Weights of a small GPT-style language model, trained from scratch on English Wikipedia: 9.18M parameters.
MLP neurons of a small language model. Each row is named by its layer, matrix (up: input weights; down: output weights) and neuron, and shows model dimensions 96-191. Each number is 500 + 25 x the weight over its row's rms, rounded and kept within 0 to 999. Numbers have three digits each.
After each neuron's rows, "fires before" lists the tokens most often just after its 100 highest values on Wikipedia text that the model never trained on. A number after a token or word is its count.

L3.up97:501504527475508470515486533467574433550502460518450500474535526520506527437459507526507503502501529509457520518478537484476488469454523487464497534518482493522509501508516484532477486499492493562501480496498502490466476522513465487479488486447468518508509506524493518489525515468501508512
L3.down97:497554528486522515510462493497536493462486529496456504475527483507477500470474488532511510487508525516494517527477509474477477438462518476463508514492492521534497493492529508539498470534503487549478495458467544506503508549485502452504482461496486539504551525489493493466467491492499514486
fires before: "ust" 13, "ones" 11, "ependent" 9, "ic" 7, "y" 7, " of" 7

L2.up445:487529521424477484412493513472502488509530473562522523497488500478505545487506553532462497510497452501504513492490452498483525528501463530489495470533501515480520516504473530537477474504538522502533506520557509477538498530552499509488484490489518510477469522504492511548508491508524531523
L2.down445:517480501484499475489514535490503485554496458512514502499470519484509525477542537495469473529456495509500514535491494495446461488520515504492475511516543510479517520498507528475476500533512546558530503482541487478484533530547549511514490459466523508512509521494487536539502461474495506498
fires before: "==" 25, "===" 11, "A" 7, "The" 6, "|" 6, "On" 5

L7.up328:500553505487477518489552513512483530494522492442532500459490475489495524534501494504499512504459460455532535470499492473501467524478526495478482480473487503470498536529486484481476498534508484531511499482497557469464507487567524541475549519484549477508499499515512471522461467540476488508
L7.down328:485521499521498498491477473514559500470465499520461492506491481472548532461474484527489538533516473511511528517469486505468519491513486521500527509513540509527524460488519478517533484537491502518537526483531489532493467526478486496501523461487497493504500478521490492502505471495489496485
fires before: " " 40, "oy" 7, "ron" 4, "00" 4

L7.up560:467477496452477490508498486479502476447484510518496503522521498536505494504499542515509559542446555524541510469512525472479522522514449529508501501533493454499536476516486465531498476473484513501517471484524512469492504551557520478466475543500471501500498499511490519475514493481535518531
L7.down560:537480516535524535496494489471544509468487545494479521499444500470483513531449473500493506544455505497490482460476464480503520524484526435512524479501502529491483457519505515519513464526482501517479487529501501512514508515526572511486484531497502534535441491460549448561466521505521482474
fires before: "s" 40, "A" 6, "ap" 4, "op" 4, "ived" 4

L4.up5:522474520521508548476509501490549535463492459503496488518479503500557515485497498543510471497477515528500525479495524497501497487472467483484521481507501487484495498505523490498479498418441499502491487484521473457489456496499500486503505454474513514548461491550501536472519520445476501491
L4.down5:478527527449512511482507514493542516485495494493520523494495518482505476470508447520533466520527474502499503503508519503500512475497507513499486511511495484528496516518528493515500472444454508484494511476499406500524491472474508527516475479493528525522492492529484559459480496474502497470
fires before: "|" 71, "|---|---|---|---" 8, "-" 4

L3.up560:475452526469509552469454502494559488521545485520485526527521455495567486485499565522491521503510524500488463515514493508500497471452478463484476471503464501462533501551520487513489497471499518531538450555499478514496474518511475540461462459482483475513556514534517548480493498496452473515
L3.down560:506504528455497519488468513469542516570469529462478489507488502523518457481507525552499454488495503521526493502540556529538521481487500427523483526505475488524528529465489491520501507476519512450414489488518539485461496480504492496476507511545504493519488459488481517511465549472504472459
fires before: " |" 34, "." 16, "'," 6, ";" 4

L5.up401:459477527517516482482482466509455496478510498494451494504487480495489463500511537481478524499521500508520544486481484506477482492518540530484535491499466500506507559537524447459486478504452531576491493500533447498500475492523537506500483497476475463508537471517494545542487508499464499514
L5.down401:475459502518488421463499502490517504502458531527510493478512456480511484431543535464555525510515514491467468498485508500530531493518537491467476490506495528477504475502529454491494489503495540491474487476515513505510540484495514487499490506485545563545505477491503582511477477466512496526
fires before: "\n" 66, "\n\n" 23, "==" 5, "ot" 4

L6.up50:470507477515516534460519523479469493537471466507462485479510464514540465538522514490461527531530516489504494472452475509464522491519491498473489499527485472480496535504493494432522493543479492510501496486500496491526510516505513522513480569453478473458497512519507553453501463442486518465
L6.down50:521510491524470480514513526486493528524461513514518465431510475478516494483485492499515486553493515492520505539491463489465550491514493511495527511520511473500494575524490486508523502508520469508487475427560531480549501463489492481516501505496536529483457499454480539497544483458511490457
fires before: ")" 23, "–" 21, ")." 11, ")," 7, "." 4, " (" 4

L4.up561:501484529489460492505501497522484512457502511521490473505503489465502479480499528483462470496478490501508565521501512503519481459519507490483554521524546486471541581501502505463488475516465503517511510536546492475513474487541467508481498556504488509524513506454522523546453525502501526503
L4.down561:495428495501482476516463503491476488436466546511513525494505494497519553518523557512511467502493503531530520516524481521474491499508480516474489529480497533468535498539517492474476458476510521514505502494525465492452538542546501508488502492493507518484464464477537494497465526527537493483
fires before: "\n" 34, "\n\n" 9, "s" 4, "ot" 4, "aim" 4, ":" 4

L5.up751:536493462496447505511515520504534504546541476447430499522482503473508481497528517504507503498521472506491531470457482483540464473541509482503510544521472441496503516503449520513499497433488504531529479527584468469523451501509521485536465506516476473528474516495483519439527469502530518473
L5.down751:502529454481497488511496525489538500505512505487485524520462482452489507535519534474548534478518456512465493479504498477489492504528469520498468532518489484504527510491524486496507470471477513456520494523518514481485509515509514501506523505470482483469507508537559486467494500516494559512
fires before: "=" 25, "===" 12, "==" 12, "-" 6

L6.up6:464506513473506459500517532516529520502489478497479482520462487472519487497498525478476458478478519523493483522510538510494524528507502489523532505545494513502489544489480462492503521483466538516513459496539459494491510521507538542496480500464506523455524522516547533490494517441520475470
L6.down6:445490485551440520528475513514464477473500518499539553520511476498469526478495539522529483455476497536460483505529477534509518497491515563484471478521516473492492485514433516511500480496515496470508468505581511506506514525502499522518486493515519493511481514476533506479535474532488550534
fires before: ":" 26, "==" 16, "\n" 14, " |" 8, " ==" 4

L6.up158:524490481504514446478506477498508473505492475503539473509487493504494544491496494536456511493466483495461496490530555492543507516502525528500452524490490497504519523506558469527490516515472542525536468532431520460522505479563499509482512508504502494468471479482522508496467535520529510484
L6.down158:531420478492471457501449474535488459535521491520530515537503527508499492461484516525516522505512496472533519516497487516515535485505545516523517486512534552503477500514479508501495507509486507545508506484482506455517513486530509516481525474521507487505474498507499515532450502497465483488
fires before: " |" 28, ":" 22, "\n" 17, "." 8, "'," 4

L5.up767:494493525498516526489509529455518486499462451488527489474518481506482513450496544483492521486489523465477498480464546490494533446482503484505521547515494508455491508529490525506513471526520498532484454520512477491466497520470509534476461514489476481495515531481503566492470480479488476470
L5.down767:503507475478500532517494553497547492467469514479513501502479481502511473499427530502481480482481530479524482494482509496471576506521503494482518502495498507512553463519504496535503519507489507512517541485483497528500524478485490549490510498464487503488501522506488499481505507499521463558
fires before: " " 57, " of" 7

L7.up765:532566494488455495497522557520503500490474549541508508470487536479504483462504518478489481499483481477478509480513505525472516486452459524446528533510500484486481516472507499454501507474492502539458461499481504485464490495549502527506562508500514465464488509493460533528509502489524530511
L7.down765:481494484495480428472503512532503462510472527508468506492502533499517473507515501491486521472532521538491519490506525534474495477478498487549502548484530488500501557454500443506469444456546472507509481516517503534500519469525522480500511504473514512465450528520481499507507471528549471488
fires before: "\n" 58, " " 20

L6.up215:472507469488512484467534500473527494561479514550499497508507473502539482491523511533468476478491454526535501488469491500486514460482504510528506483491523526502506471495501504445506472513508485493553462510524495490449508513495523508521470458512482530526466469501495476495509488481518498503
L6.down215:489514529428512496521520463508469502509473485471476502540497501536537498491502475491517422480459557558488512493531481543470465495494516478494516481517490488476473515533458537505493542521483515495496482505513544485517472482472525506484494509501473540523492491536502495493521510471489500503
fires before: "|" 29, "|---|---|---|---" 21, "ago" 6

L3.up730:519462522515541538499509514504509510524479439483497557550503470450468463442531493495510540493488479499524542498514525534523426500484506529474460512502451474515461494561511470448529473530507507537474489490490491488492476481514466496493478492506495436498472548525477515453514522512484501511
L3.down730:448494498510468538504479491493487503462506507473490478519524516527519506529469528467500497519510501512500486528519502518536500524505517521507540494479517513499491506473472496494491452471539513494502517472491479493523476446483465489513522529522495478477474490533490471470485482487492515518
fires before: " " 57, " Total" 4

L3.up275:492505503493488535495501500495491545496502502530515508517500474497522491496494513541505479465496514514519537488467507489486505482475456486494501481523511462473470516476479498533519547456492470511492458504495470462511446507532536525478506507434498532461488523502488530501485557476501495499
L3.down275:511500508465482521511533482487501477497497504502512479523543536511498520502517484560505508477484491512514503500472512493500516521473500488529510451485516468476495533491501550506527492481488533476493471546505445501506522533518516449479489452464519558469513477479488541495506483457529463458
fires before: "|" 70, "-" 18

L4.up685:535504494500494492439505469511473483542539473475461502524463529502494479495512516491531521473511522535475484531502497510554444496500520493468481471485465474475528508528539542495514541487465528495510449445526482463506482505512491516477500485482481476527531504538552497512542497514497512532
L4.down685:489469501509492488476445478535481513537502524444497508490490532480465501502515527519519468458503527479541543524524509533562485492497509511474516525525496504505519490500528500507471507502459488468493497452467502492489487482503449555487518490528480512496500503547492510511504473489539500480
fires before: " |" 25, "." 10, "eth" 8, "'," 6, "°" 5

L5.up76:486498474478470484515508506513557537524505490490481521507470534442522478500495493525514440524502506514550548497483503438531486486492475520480518455509482464552478488513478493548463495501464513547490503482527480484512440480525506505484501510495537465525465500494496533488488480494527477495
L5.down76:508493488484514518525521502482488472523521515487495535472527488502545502475520469489523512475526466509494450481505493549477490509485478492558510506512480514465507495473511508485535486476501510478497497552479479495478511504521505508524525528500500541461463467497494504487464499504518522501
fires before: "|" 51, "==" 11, "In" 4, "The" 4, "-" 4

L7.up83:544517470485487554497538512508507509522461467513540473513488468501478517484483486565513514515481529472483516500480507488445497511558514551470506464527483503536474502547514512525496504480522492493501474460522467480474508509507512507516522471498513504489495479540511520512459476467547498516
L7.down83:495517473519544469487501474508484467534478473522479542494493511554532518490496515527508495500525493553518548451536534539485536488525480528515504503481531518524527524435478460478530492462472544515524526501507461479492491512500547500515468480474519510478520495489499494496511472533464493468
fires before: "s" 49, "t" 9, "\n" 7, "n" 7, "9" 4

L5.up280:486552467488485525447524507488465488533479465469538471489507535456472484513533512513500494497466548535515481498512514473488502495498516493510539520488509490498505520497548471476488508468494500489497505516520499483509496509459527517506523472488528520483541521513507527447484543518534486489
L5.down280:454477527557465471469504541463504510496483462536515504506506495467482510500521516503464503511484536508505483481529514479508494497491514447495506509487505472459457444459472499456532506490483492520475493426487439470489509449491515485512494511508535508512515506483522502453503504508514475510
fires before: " " 84, "er" 4, "h" 4

L4.up247:510519473486509495471507490519504551506483478482454495509484527514529510514519519522535491530483496496557516496470494450498469503465473459479495515490493470510501483518480506497527436501523517500497503496537477496521489501457522545470443488508521499485536511540509494460472485507522509506
L4.down247:476495505480455515443471438467535497520513484510499499477515530485517516478477488522509481489489524498522484529547526499538510546447470437496503506458507493517486475453542511477538495476505500486521520510553502505503493494502492531544475476500471516503524501502501470487515516448493487505
fires before: " " 36, "000" 12, "6" 5, "7" 4, "5" 4

L4.up240:506589490485473516469505550503541492545499525492544499518507517497519507500501521491537505540455517506522526496474528465538486532502511498493493505486480501460520499501545524529481500497477492494519519471507516503461471488447488510495459477488515481530436523512504497459527483502512485471
L4.down240:450505524533475499495500429496511472515530482498511441522500459509504512473520510454468496534508497524503491502491499529474529512470497466515483540510519510564520482521487461473516501492515482491543469486479525492495509553516515521533493468473486558506495477454454484523469507480493475501
fires before: " " 44, "le" 5, " in" 5

L7.up290:489487489513517500486509490458499509501547502484547505487529499513492474472532537522535507467463500517504498490518500489530490499553488470478500510515515510479539499526506527459512480502469501486512453518539494431485443510505504490531511542531469507477490502553506503506472542481520501487
L7.down290:506501460495465500514476508483523556459532477512509522514578511478470501512521482529455517503514491494537481476473543499521507550499490524508517490502501472551452515514473487493477482483491487538531518500507516483526455494503492494525539449526528485493494506513460485500529531522471522506
fires before: " " 32, "2" 11, ":" 7

L3.up523:523514481486493497493459525496491494470473483463495516487466508485492478556528506481478499547447468504473508486493455459547489522516506516504503526498488511551463509460534481487482497482465505465541515535520484509548492540468449497509496508500514461539540520462501471535516500490485513497
L3.down523:528505506474498511540459521504505497463499467500450536509515501507504512486496488520479497524475484545426493508499504501500516463538484493492516537492458514472476511488485509417473484485522533540513535507537490499491488510483466493502502495503511485523509496514508494534513498527488519519
fires before: "v" 15, "f" 11, "ak" 8, "x" 6, "as" 5, "ement" 5

L7.up539:527481474525477514497487500460484513507510496450522512541489505540501474509536487515522535519491470516454480510489522467502492494498502529494467556519514496522552505531440524510509528461525542511495494506500513476492489534531492477475512510445504508498492500533507538516547482505527522497
L7.down539:466531439486473498490524537467537477521481471535544520508469512510498507497548491476527473483488475452540475491518478484486532477456491524481500508458501511525533500494449505519502487470503488518528494496512499449504517503530498520504498522513534494505523504484468509503452494489496471500
fires before: " |" 31, ":" 16, "," 12, "." 12, "–" 8

L4.up226:457507539449487514522467521464479512460491499520503525470494567516508470490525516523499523561455527588494513504481494447478511507487494526496476485530503474497513504453483465481557463511498478530515482517564506507488496520506514511470477504501528549494476491483478516478514498501494530476
L4.down226:482431524505492493540542468463514511480514512556517520487571550500513517513487508541514499467464521529440517490512463485507490496555478510514501453483519515489474545483490510508495491488509485562509498513541519534515503477493535482464498501542525508504479472478458493479528534511502495512
fires before: "s" 66, "t" 4, "A" 4

L5.up197:466550490481482465524473475466501488519495492509455507482501556529520474478470510484489542504510503498487557487480448465495529516562516505472526495498521523494534509477501454451466489513487492465483473508525488492472463506517482481536448505501495486553472483492523494483502517460491497472
L5.down197:494536455519497526503507450522496453485494490513467527480501531513462480501462531510527487518497514576508529508495486511462538482548481465516514493495541545503498473506524502500503475539528563465457542511508487435507456472552496505518462509505496509537474513523520497498518496533488468496
fires before: "s" 64, "f" 7, "x" 4

L3.up149:523529495528511499489504522484505480493496518516504495470461523494494462491492497559508496496490495516496474507516485512508493530505493469518466517491494488509523499509517480499497511509504502507501478474473486490539468539488511495490539536491502502521488498526495484522479545496501498534
L3.down149:512482530521453519528550471516494497517478481499487478497521491496515482513477488497488482536511470451474493508507482559493470500512485524517521537484468520509544501485452485519502520494541511522485547503491498453541530542469526485499512523474489478483503502518495496509512501496522465531
fires before: "-" 75

L2.up706:488509527460498535471473500479515494469520490491470495483496464473500507500522537520483474517461490509485538489441500472475510495503531496522509445517507512560484495507506498516487535415463534489518485522512512518506520507492518494488461505493474477517476530494517508488522466491448498491
L2.down706:502531497496494526514519485491477458503510475489504523464468502520544509469552505480516487536456499508498509459533475514473473496497535504517524515493455535522488493522503491472482504478543505491503528499524516527474517505513498459480488472538505485482530466527539527495533484533519502514
fires before: "|" 25, "===" 22, "The" 10, "-" 6

L7.up744:496492492491491526497480502484485469484511457473474495503495523510456422490509526484468494474517525548492499466494509495491503515538493467494481523527529478493482543479486511477476535518406514521509489529477468496514499502494488525505516540474545437492502447466530531477494507479462543533
L7.down744:527496512543472517470464479533524475480474525521484463506500493491525485496504489509569523508448484548497503506535475488459520485514463447531498489486509493454482451545527501511500539471501487515500466489551482496497455483516509500476504504490497474541494518497503531504494544451503470499
fires before: "\n" 68, "\n\n" 29

L5.up528:475517511472488510458499502489513482557483520466516503521486518489535435515505505498486519501512506505491529499488472490531522495513510488554462459503494496486531531491537512505500509445444483499495483453512497496512483539504527550485485500525540515473488537517543476499517515454429482494
L5.down528:524481488496498492510525491507518487516523485498536517516517502478523494488478504492511523495506501468549450508473506511495467448503441518531505475503485555537517470447471545533484514532465473511450501481544499533542481505473548529524462472515496494462531507499513511513538474504475490504
fires before: "ur" 11, "ased" 10, " to" 8, "as" 8, "ll" 7, "re" 6

L2.up605:509518475521525495498491462498508513524446479486497509495484548527505497489497524513530506501488511528479511488477489458513493552538492477478501521518495501476457539501503488489552534459479475525546496475590438505495457520475516468499485473459514492491519516539486467531525475492527514475
L2.down605:499506498503533513491506504515501471487450518477439528496560508518500523479506493494503529511509464525507507511440518457488477536491492472512490473481550518523520451495489507480493484491519486520502478464566447553552510475501551474504484530501513514458500475544466531504532486529500480473
fires before: "s" 68, "port" 4

L4.up448:491534463503473510435481523513544452520509492471516483510546499496532519509520513500508527507473525518462516497445516485526523491497548492536438451499474498512490500508579530517492498501509494513483496456496478499464495553450523486494479460501537475498473479454501482491496538485491486495
L4.down448:472440508465487543471511535445516491532491489519523495517476526512495483491537529524509516501510490533507532498527536503497514500480489525525480524479508506496517483473505484515473485474516463518513488438544481539483471509467468504470496484511459470490528486523491454475486554473471528448
fires before: " in" 26, " on" 22, " " 10, " to" 8

L2.up142:501482442463517493507546537487511467500463465514522537532521485468539460473496489541493529501515487535478519500531563513488480500503484525512513502511508433499476500498484491528558472505496476516523451525479447466500423502506518510531490528508488482513510470524483506539470527469511491515
L2.down142:463477463494455487532520478500497497475519492488500473496518513504520512476562495540479471545522480529506461502522536491514469472494478493497536502530503509505537507460537508509521506509482489519533512491464467515538495505500499475464496507506517476521514489534525487515537507473495489523
fires before: "-" 54, "|" 36, " " 4

L3.up573:505501537518490502478484515491482528501493511468507488496534475514539528465529509493455566459525506496536535475517461497485509484537470530452511503482485475518501528543564472491511485448529505497485500490514487486466499481536508481513470508465505479485490541546505555502473521505480504476
L3.down573:440529525514500493465454504465534479494472483460560502507484489521500512477493515483497501511509467472515510538472490508469504452493496528471497511515498468520522510545474527498487508473532476501482507521487513528473545483516506489494456533514509464505512518523475491532487536505514472520
fires before: " |" 18, "," 15, "." 14, " (" 5, " and" 5, "ese" 4

L3.up241:497516495448506515499473506492485488502489476459517516519469510500479510493557526481523493522482476480520472493504522504475523481536515515492514479469491520520469544495460520513546482475520531511528479518515525433495490485553487534463492526512524456533478489526498506503476482537517489486
L3.down241:472511481516519517508507483498488494512507479495481493503497502516520486559490476507493512516529501520500530503499482493510504512461508530507493513508447482496538481537553475487468517492514544454525497541467473494505478527470476509528510458466493506509518524492449431486496504445528497478
fires before: " |" 36, ";" 15, " " 7

L6.up625:551515463468510482472506502490566504506493491498514501530471521491506491473524504493467480542447454499512481511519501490517504511479494531483473505468502447487494482523506497488512488466494532507538508504495518464501490521491469508507526512504507469449465476516548495466491487497522486503
L6.down625:524449506526510494509426481504492488507514580484478468512519543515544535509499513477518470495478576527512514511529454511504509484474536474466549485476479498472537487529516466486439475526458546474544497526479498486562478492496493491509501515450480489486519494501508487503519552501523505464
fires before: " |" 39, ";" 13, "." 12, "," 7, "'" 5, "'," 5

L5.up733:467463537464434501504509478523504489423514502465456514487447558483475466476507521501476494503456514519484534510503484497511485516553514491436528503458504459470493528506487547512529472493490512535506466516498512466524491509534484547496482461514499461509504475477488513479468525526492502500
L5.down733:517516497523520513491504429513502483528496545518532462464490481509454488547486503478530527501469480498454516498517508499494469529516473497494473490522523535545480488487515486471485529515484537511477520489516492505462535483529465483532503495477509549493486530532498477476496498474437507524
fires before: "\n" 45, "\n\n" 21

L5.up637:554502489520513481451544512497516493472476522452491507541511513491512518506499525551500502498478502482503497508515497471504481491503505485508478485482489499512504485519530509513495526448456516539482472518478484456499528542469481550528518509470445517472470478499532485477469514461501498481
L5.down637:509452520485473503488486471480466453519525541540498539535545468504507468471449508577525508508492505487470496469497495492510487496469560502484530505507509542510497498491500502521505463506445483487545478517508527518482490478488556539492505493528507453464501443437490503539496511542498503491
fires before: " |" 35, "." 21, "'," 6, "\"" 4, "'" 4

L7.up70:493480516465499527494508487512479509506520532517496450521479523441561485507527561466446495540513524505446490502534472475483469497503513508473457506533482488496488479469508530505509487453504478487460477484499522492506491493506560531499529494482493420494497543488501540454503506454494507480
L7.down70:484515514499487540505502512471533519531534488513494514538463535506488478464478492523525460496487512525553468504484456482542522492494512535491457482500477518456551469492491489495525447468529559524512505505503486501490477509527563523474487480494510524513498506500521457479487545519499473504
fires before: "″" 14, "h" 13, "′" 11, "im" 5, "l" 5, "ran" 4

L3.up210:500546530507534510456498531491502515470505513524529506491494502523523476492469564491510497468522494486505519491475466456487512471510489470471466461482507469522495520524503546524493518505502513490528475521482484472452500513548427485510493547471477533486473514541491509532517490511422507470
L3.down210:469484486512508508495464518538510496468509531466497504489517494504500478513481484488488516558507522502472510534444448481432503552491527526528469505490509498538532446496479501508525516530491483430517502527510524486500522521494489497496504516502491498531487519509515591516486558484515508490
fires before: "," 29, "." 24, " to" 5, " the" 4

L2.up203:493477553501476504487504479451480525452516538530461481502543483506508512488546483497502485493501503516466530483489507462479514534570474500511538483479512503537534521486551540514486516483481557525493460517494469486495474500520508538548494508497534485507468474476527547528469496470453560509
L2.down203:495533537482516493546477491488474511438491528564470464504488480501500486478490517494499490515543487541508461474482520517467529487500491508520493500496556521467494491462520506508464480515470516503489503527496485469495486496488459509509481514513514465501523518467523533490464531495493513490
fires before: "\n" 79, "\n\n" 21

L4.up259:497519505503480508463522503488482510495466472474465474515531539481518504476483510507467484536466524489525480481441476437520493442485512502499505522479497453516482506529519467491470462490530550557501505502521475511517492523452556529476404518507483495519548540560490486473499487518518495503
L4.down259:512528496505488471453505513524494531494493482541513485491533517487502514533497495509522501480505527452521452541520498475494537498471523481478521470488479528476486506502516504493527486503516510506455528497520463533515486528506464520556482467498508518441516452481475482512479487468502437505
fires before: " " 88

L5.up501:524498491493519518478525503514485469475531511532520505457399551514531474473551519478498500475487531497547509490465544510490488489495477470512442470508514499515504510502497443523500485513499502538522500520523503484454468452501494501517501498426521486492493471464470531534496523500447498526
L5.down501:500474514529512506481517484503486486476505551538523476522474483519483501507501510471531489482500500545543528486466539509507537495490465495540499520492508503511523511486535479533474477560499508488507476507508512508477504452457470496523525529464540496484477483503459516504479555527490489503
fires before: " " 52, " T" 5, " L" 4, " G" 4

L7.up396:550510521525475478476477496511502526546540513519490489518509488495555457511535505462520512555476574515489571480497500438525487514518517502475464492494503488498486483496526496514485475488480503497480461521523505497477470495485447559504505499485474509500481508500511512484547529454528503491
L7.down396:491528493506514466491500513509457450489499497479543507513524503501531562506524524449538531514455556535498494504493559489505537503481487520502471548505469541474519505462516503466508504503514513511492516476460502498455475481528525482501487471499501505499505505499505518503479500512513485497
fires before: "″" 30, ":" 14, "2" 11, "′" 11, "1" 7

L2.up137:566534510508481500520510546492538474513499474506522509508522519498470503488498480510487528506503488458485531505489515510461515464545492478512524501477458482524471546478502472481510479493502527566503435548502498468513493493506482524465451525466499516540507512535513534495488532486512503530
L2.down137:535492492456451524513497520474543530511481489484485487505474483503506531538513530518517492480474507518496543505487462502522527495503558473468537491463477528513487520488504535516509535485498476523508470476493488519480520563514504540528494494474522520495488537519475483491482510488487486499
fires before: " " 21, "na" 15, "ative" 4, "se" 4, "at" 4, "ot" 4

L5.up629:470485500490503461516519467473473423490519446475464508486486482504514492491495508495493508500519523488510530454472496514485514512570449540490486511501507495514511542484530491532500494513437501533496457480536480481489484479520533530492495478467531484477494460474502562509451523494501544493
L5.down629:508467554506481518520495491553481516489490513478517481512531500550463505483463518516494509480491526491523496492528503506461497507498462504488502519472459499497492477507483517478501515518492482511469537515504487482528517484504517514512512466533554485467501513529458518532498530517514465536
fires before: "\n" 60, "\n\n" 23, "s" 8

L3.up533:475509501525492488465473534482511510502517466490528533528516512501450459476569510486514541469510498463512489496467521496472461487513513525489500533512467490528484510536535500481467537501483466469518510467484487523498499502460502509473509517513472519483508527480566528499492504419433474495
L3.down533:470527525520465485472486472494536548499517476478529480464493468500473445470494535540509500478527490517519470513477492519484537486531506499525487514518498507497473443510480514552489513562481467504527503512496482519494567495512506523456548530500500484539477540504499486505492493508472472483
fires before: " " 34, " of" 17, "ely" 4, "ory" 4, "at" 4

L5.up699:490451482440488481499463503489481485485497422513461499491520488492507496487540541509517546497500562526499517493494493496457503524537467487460485519521511502497485525484494459531500490521492526514493491521510491513458507484545536501500541498505475450470512528523501514496454497505527509506
L5.down699:504525499520555491482480498498507465481498499490464461463488494512537436473483489529508555539492479503504497465488437525457496459520505537523543440525543539568519466498494499492498478484499509540503519510510504514483518485502518532497485551523535519496489495476536497503538493497534505527
fires before: "s" 68, " to" 4

L5.up159:531491469478462486514483555478512493495534492468520480466529535497527514473499498531509551548502562512470483502476502475476477523544533536511503483529449482489501517482488471491527485499484523503500520471518510500498478476487523479511523463473547489488465534554495477519493546503541493486
L5.down159:456461490529478521504522477510512526441490495492498470512565504473509503509521523543510514500519508549498497507505512500498513506468519507518534475520473509555485486499464534461487492505509503512516511493526522539495488531504484447522496489548468482468477504532492486530525537507554470491
fires before: "s" 80

L7.up379:510491519496503477513500494489498525520472477496513506481517462499475463474527494515500513462486494517499512488496527454521496521552482495513465446522487502510498536532510544468454507496457521519512488464480521503527495531491508534506509466532484523513514506483484464534462492481558512497
L7.down379:492489525489470484466473472493503530439461517499517489517504445457512503466544488523490513496536492517468531525510539480508486547535496516490471528499510520518530492497478494494489503489486491526508466551485527510497482485478486453490516482518479545525522514516478498505518479543508490505
fires before: "1" 32, "2" 30, " " 8

L4.up608:472553507505488502473513490504485544475518508470524499471486514495514529489472516507500489474473509470539519484488498496508508474488488485477476506503514477456500480510477533538521443478509519493531523431520470523509464494467549518482465518519485507486538478519503464508467483496521512499
L4.down608:488532491501490511493525481479511515529493555564544491488492501490472530502483509478494499547518501542515496461502511487479568529521505538512491500486505469470485456501541523505603543496513508503472476477525456533473456458503509525527470509521505493479517469466456513540492531499518452469
fires before: " " 25, "k" 10, "ing" 8, "ers" 6, "z" 5, "er" 5

L6.up285:532510459513478510474482476443514517529481458492472471523494491483519484467512498493476509483512536528514483457464487506455457535535511543442520465495520452501490590494508546538549524475500496500473507504491501476495506488501496519468532495464497529486510522484525517460494478466478508510
L6.down285:503521512524456476494470540481497526493437493482478488549518477502506520492520513463492527528488502521537480516490523499433558514501502516503520464460491502552511493511455545502501534446484517494511522528472483489510459499477476497492483507460529498498467520509492500543492534475493502477
fires before: "," 22, "." 14, ")" 10, " |" 9, " [" 7, "am" 5

L6.up642:470541478521488496487533526477481513509517480523484514504512519489491493543487493471493547493498505483550490468522551444534474476451503478526510547466448469505489523529515480535516448478501499537499486469545483499475496490515497486519465520498498499500509464508523530508513485476552508487
L6.down642:495529506498521523495462554499510515519517495544494477536492526491505535508464468499545525454486502498470470539496521502452548510535508496505520492487458496531532511511522436500483491493544524532503554432479476521554528480473469497527480462497517514507500487546479494501476464521540485500
fires before: " " 85, "p" 4

L3.up591:527534485490546492517520507503484470494487498458474477513477503488519464488506504522534516446510501541486492512515531519510432533496490509535507510494469468476485534471479458467528497509487487533463476511471483523495470507519501473483497512520483477513563506506524497493492527482498500528
L3.down591:483527480528473490521521499518484451548495498448515510494516514518527480521548462507495478513483496486502452484491475534464485530493477510501508495489500513485542504533466477491500511532526472520451483458498525484530520544562524477454523503505506491515505482538518512488500503488503506512
fires before: "-" 84, "al" 5

L5.up143:515485490502537530464512553506495517521541511481491499477518506500460492498505517472477520473512535506544531481487522493493518490523511484455509535503500488501496532479484477509448507501513510549499522488505463472542491459528484493477530528471549505513514541483472538481519505492508514530
L5.down143:487508508471499509508493507481538532496476484504528480461481529501459501513557460483513520528476492511427516493485471479491489491516499478482533516550505520512476488495511485493490494524478518506460475523485533469450490493486469486476542495498484472490487497516506528546504529490495494468
fires before: "\n" 22, " |" 17, " and" 7, "ata" 6, " was" 5, " (" 4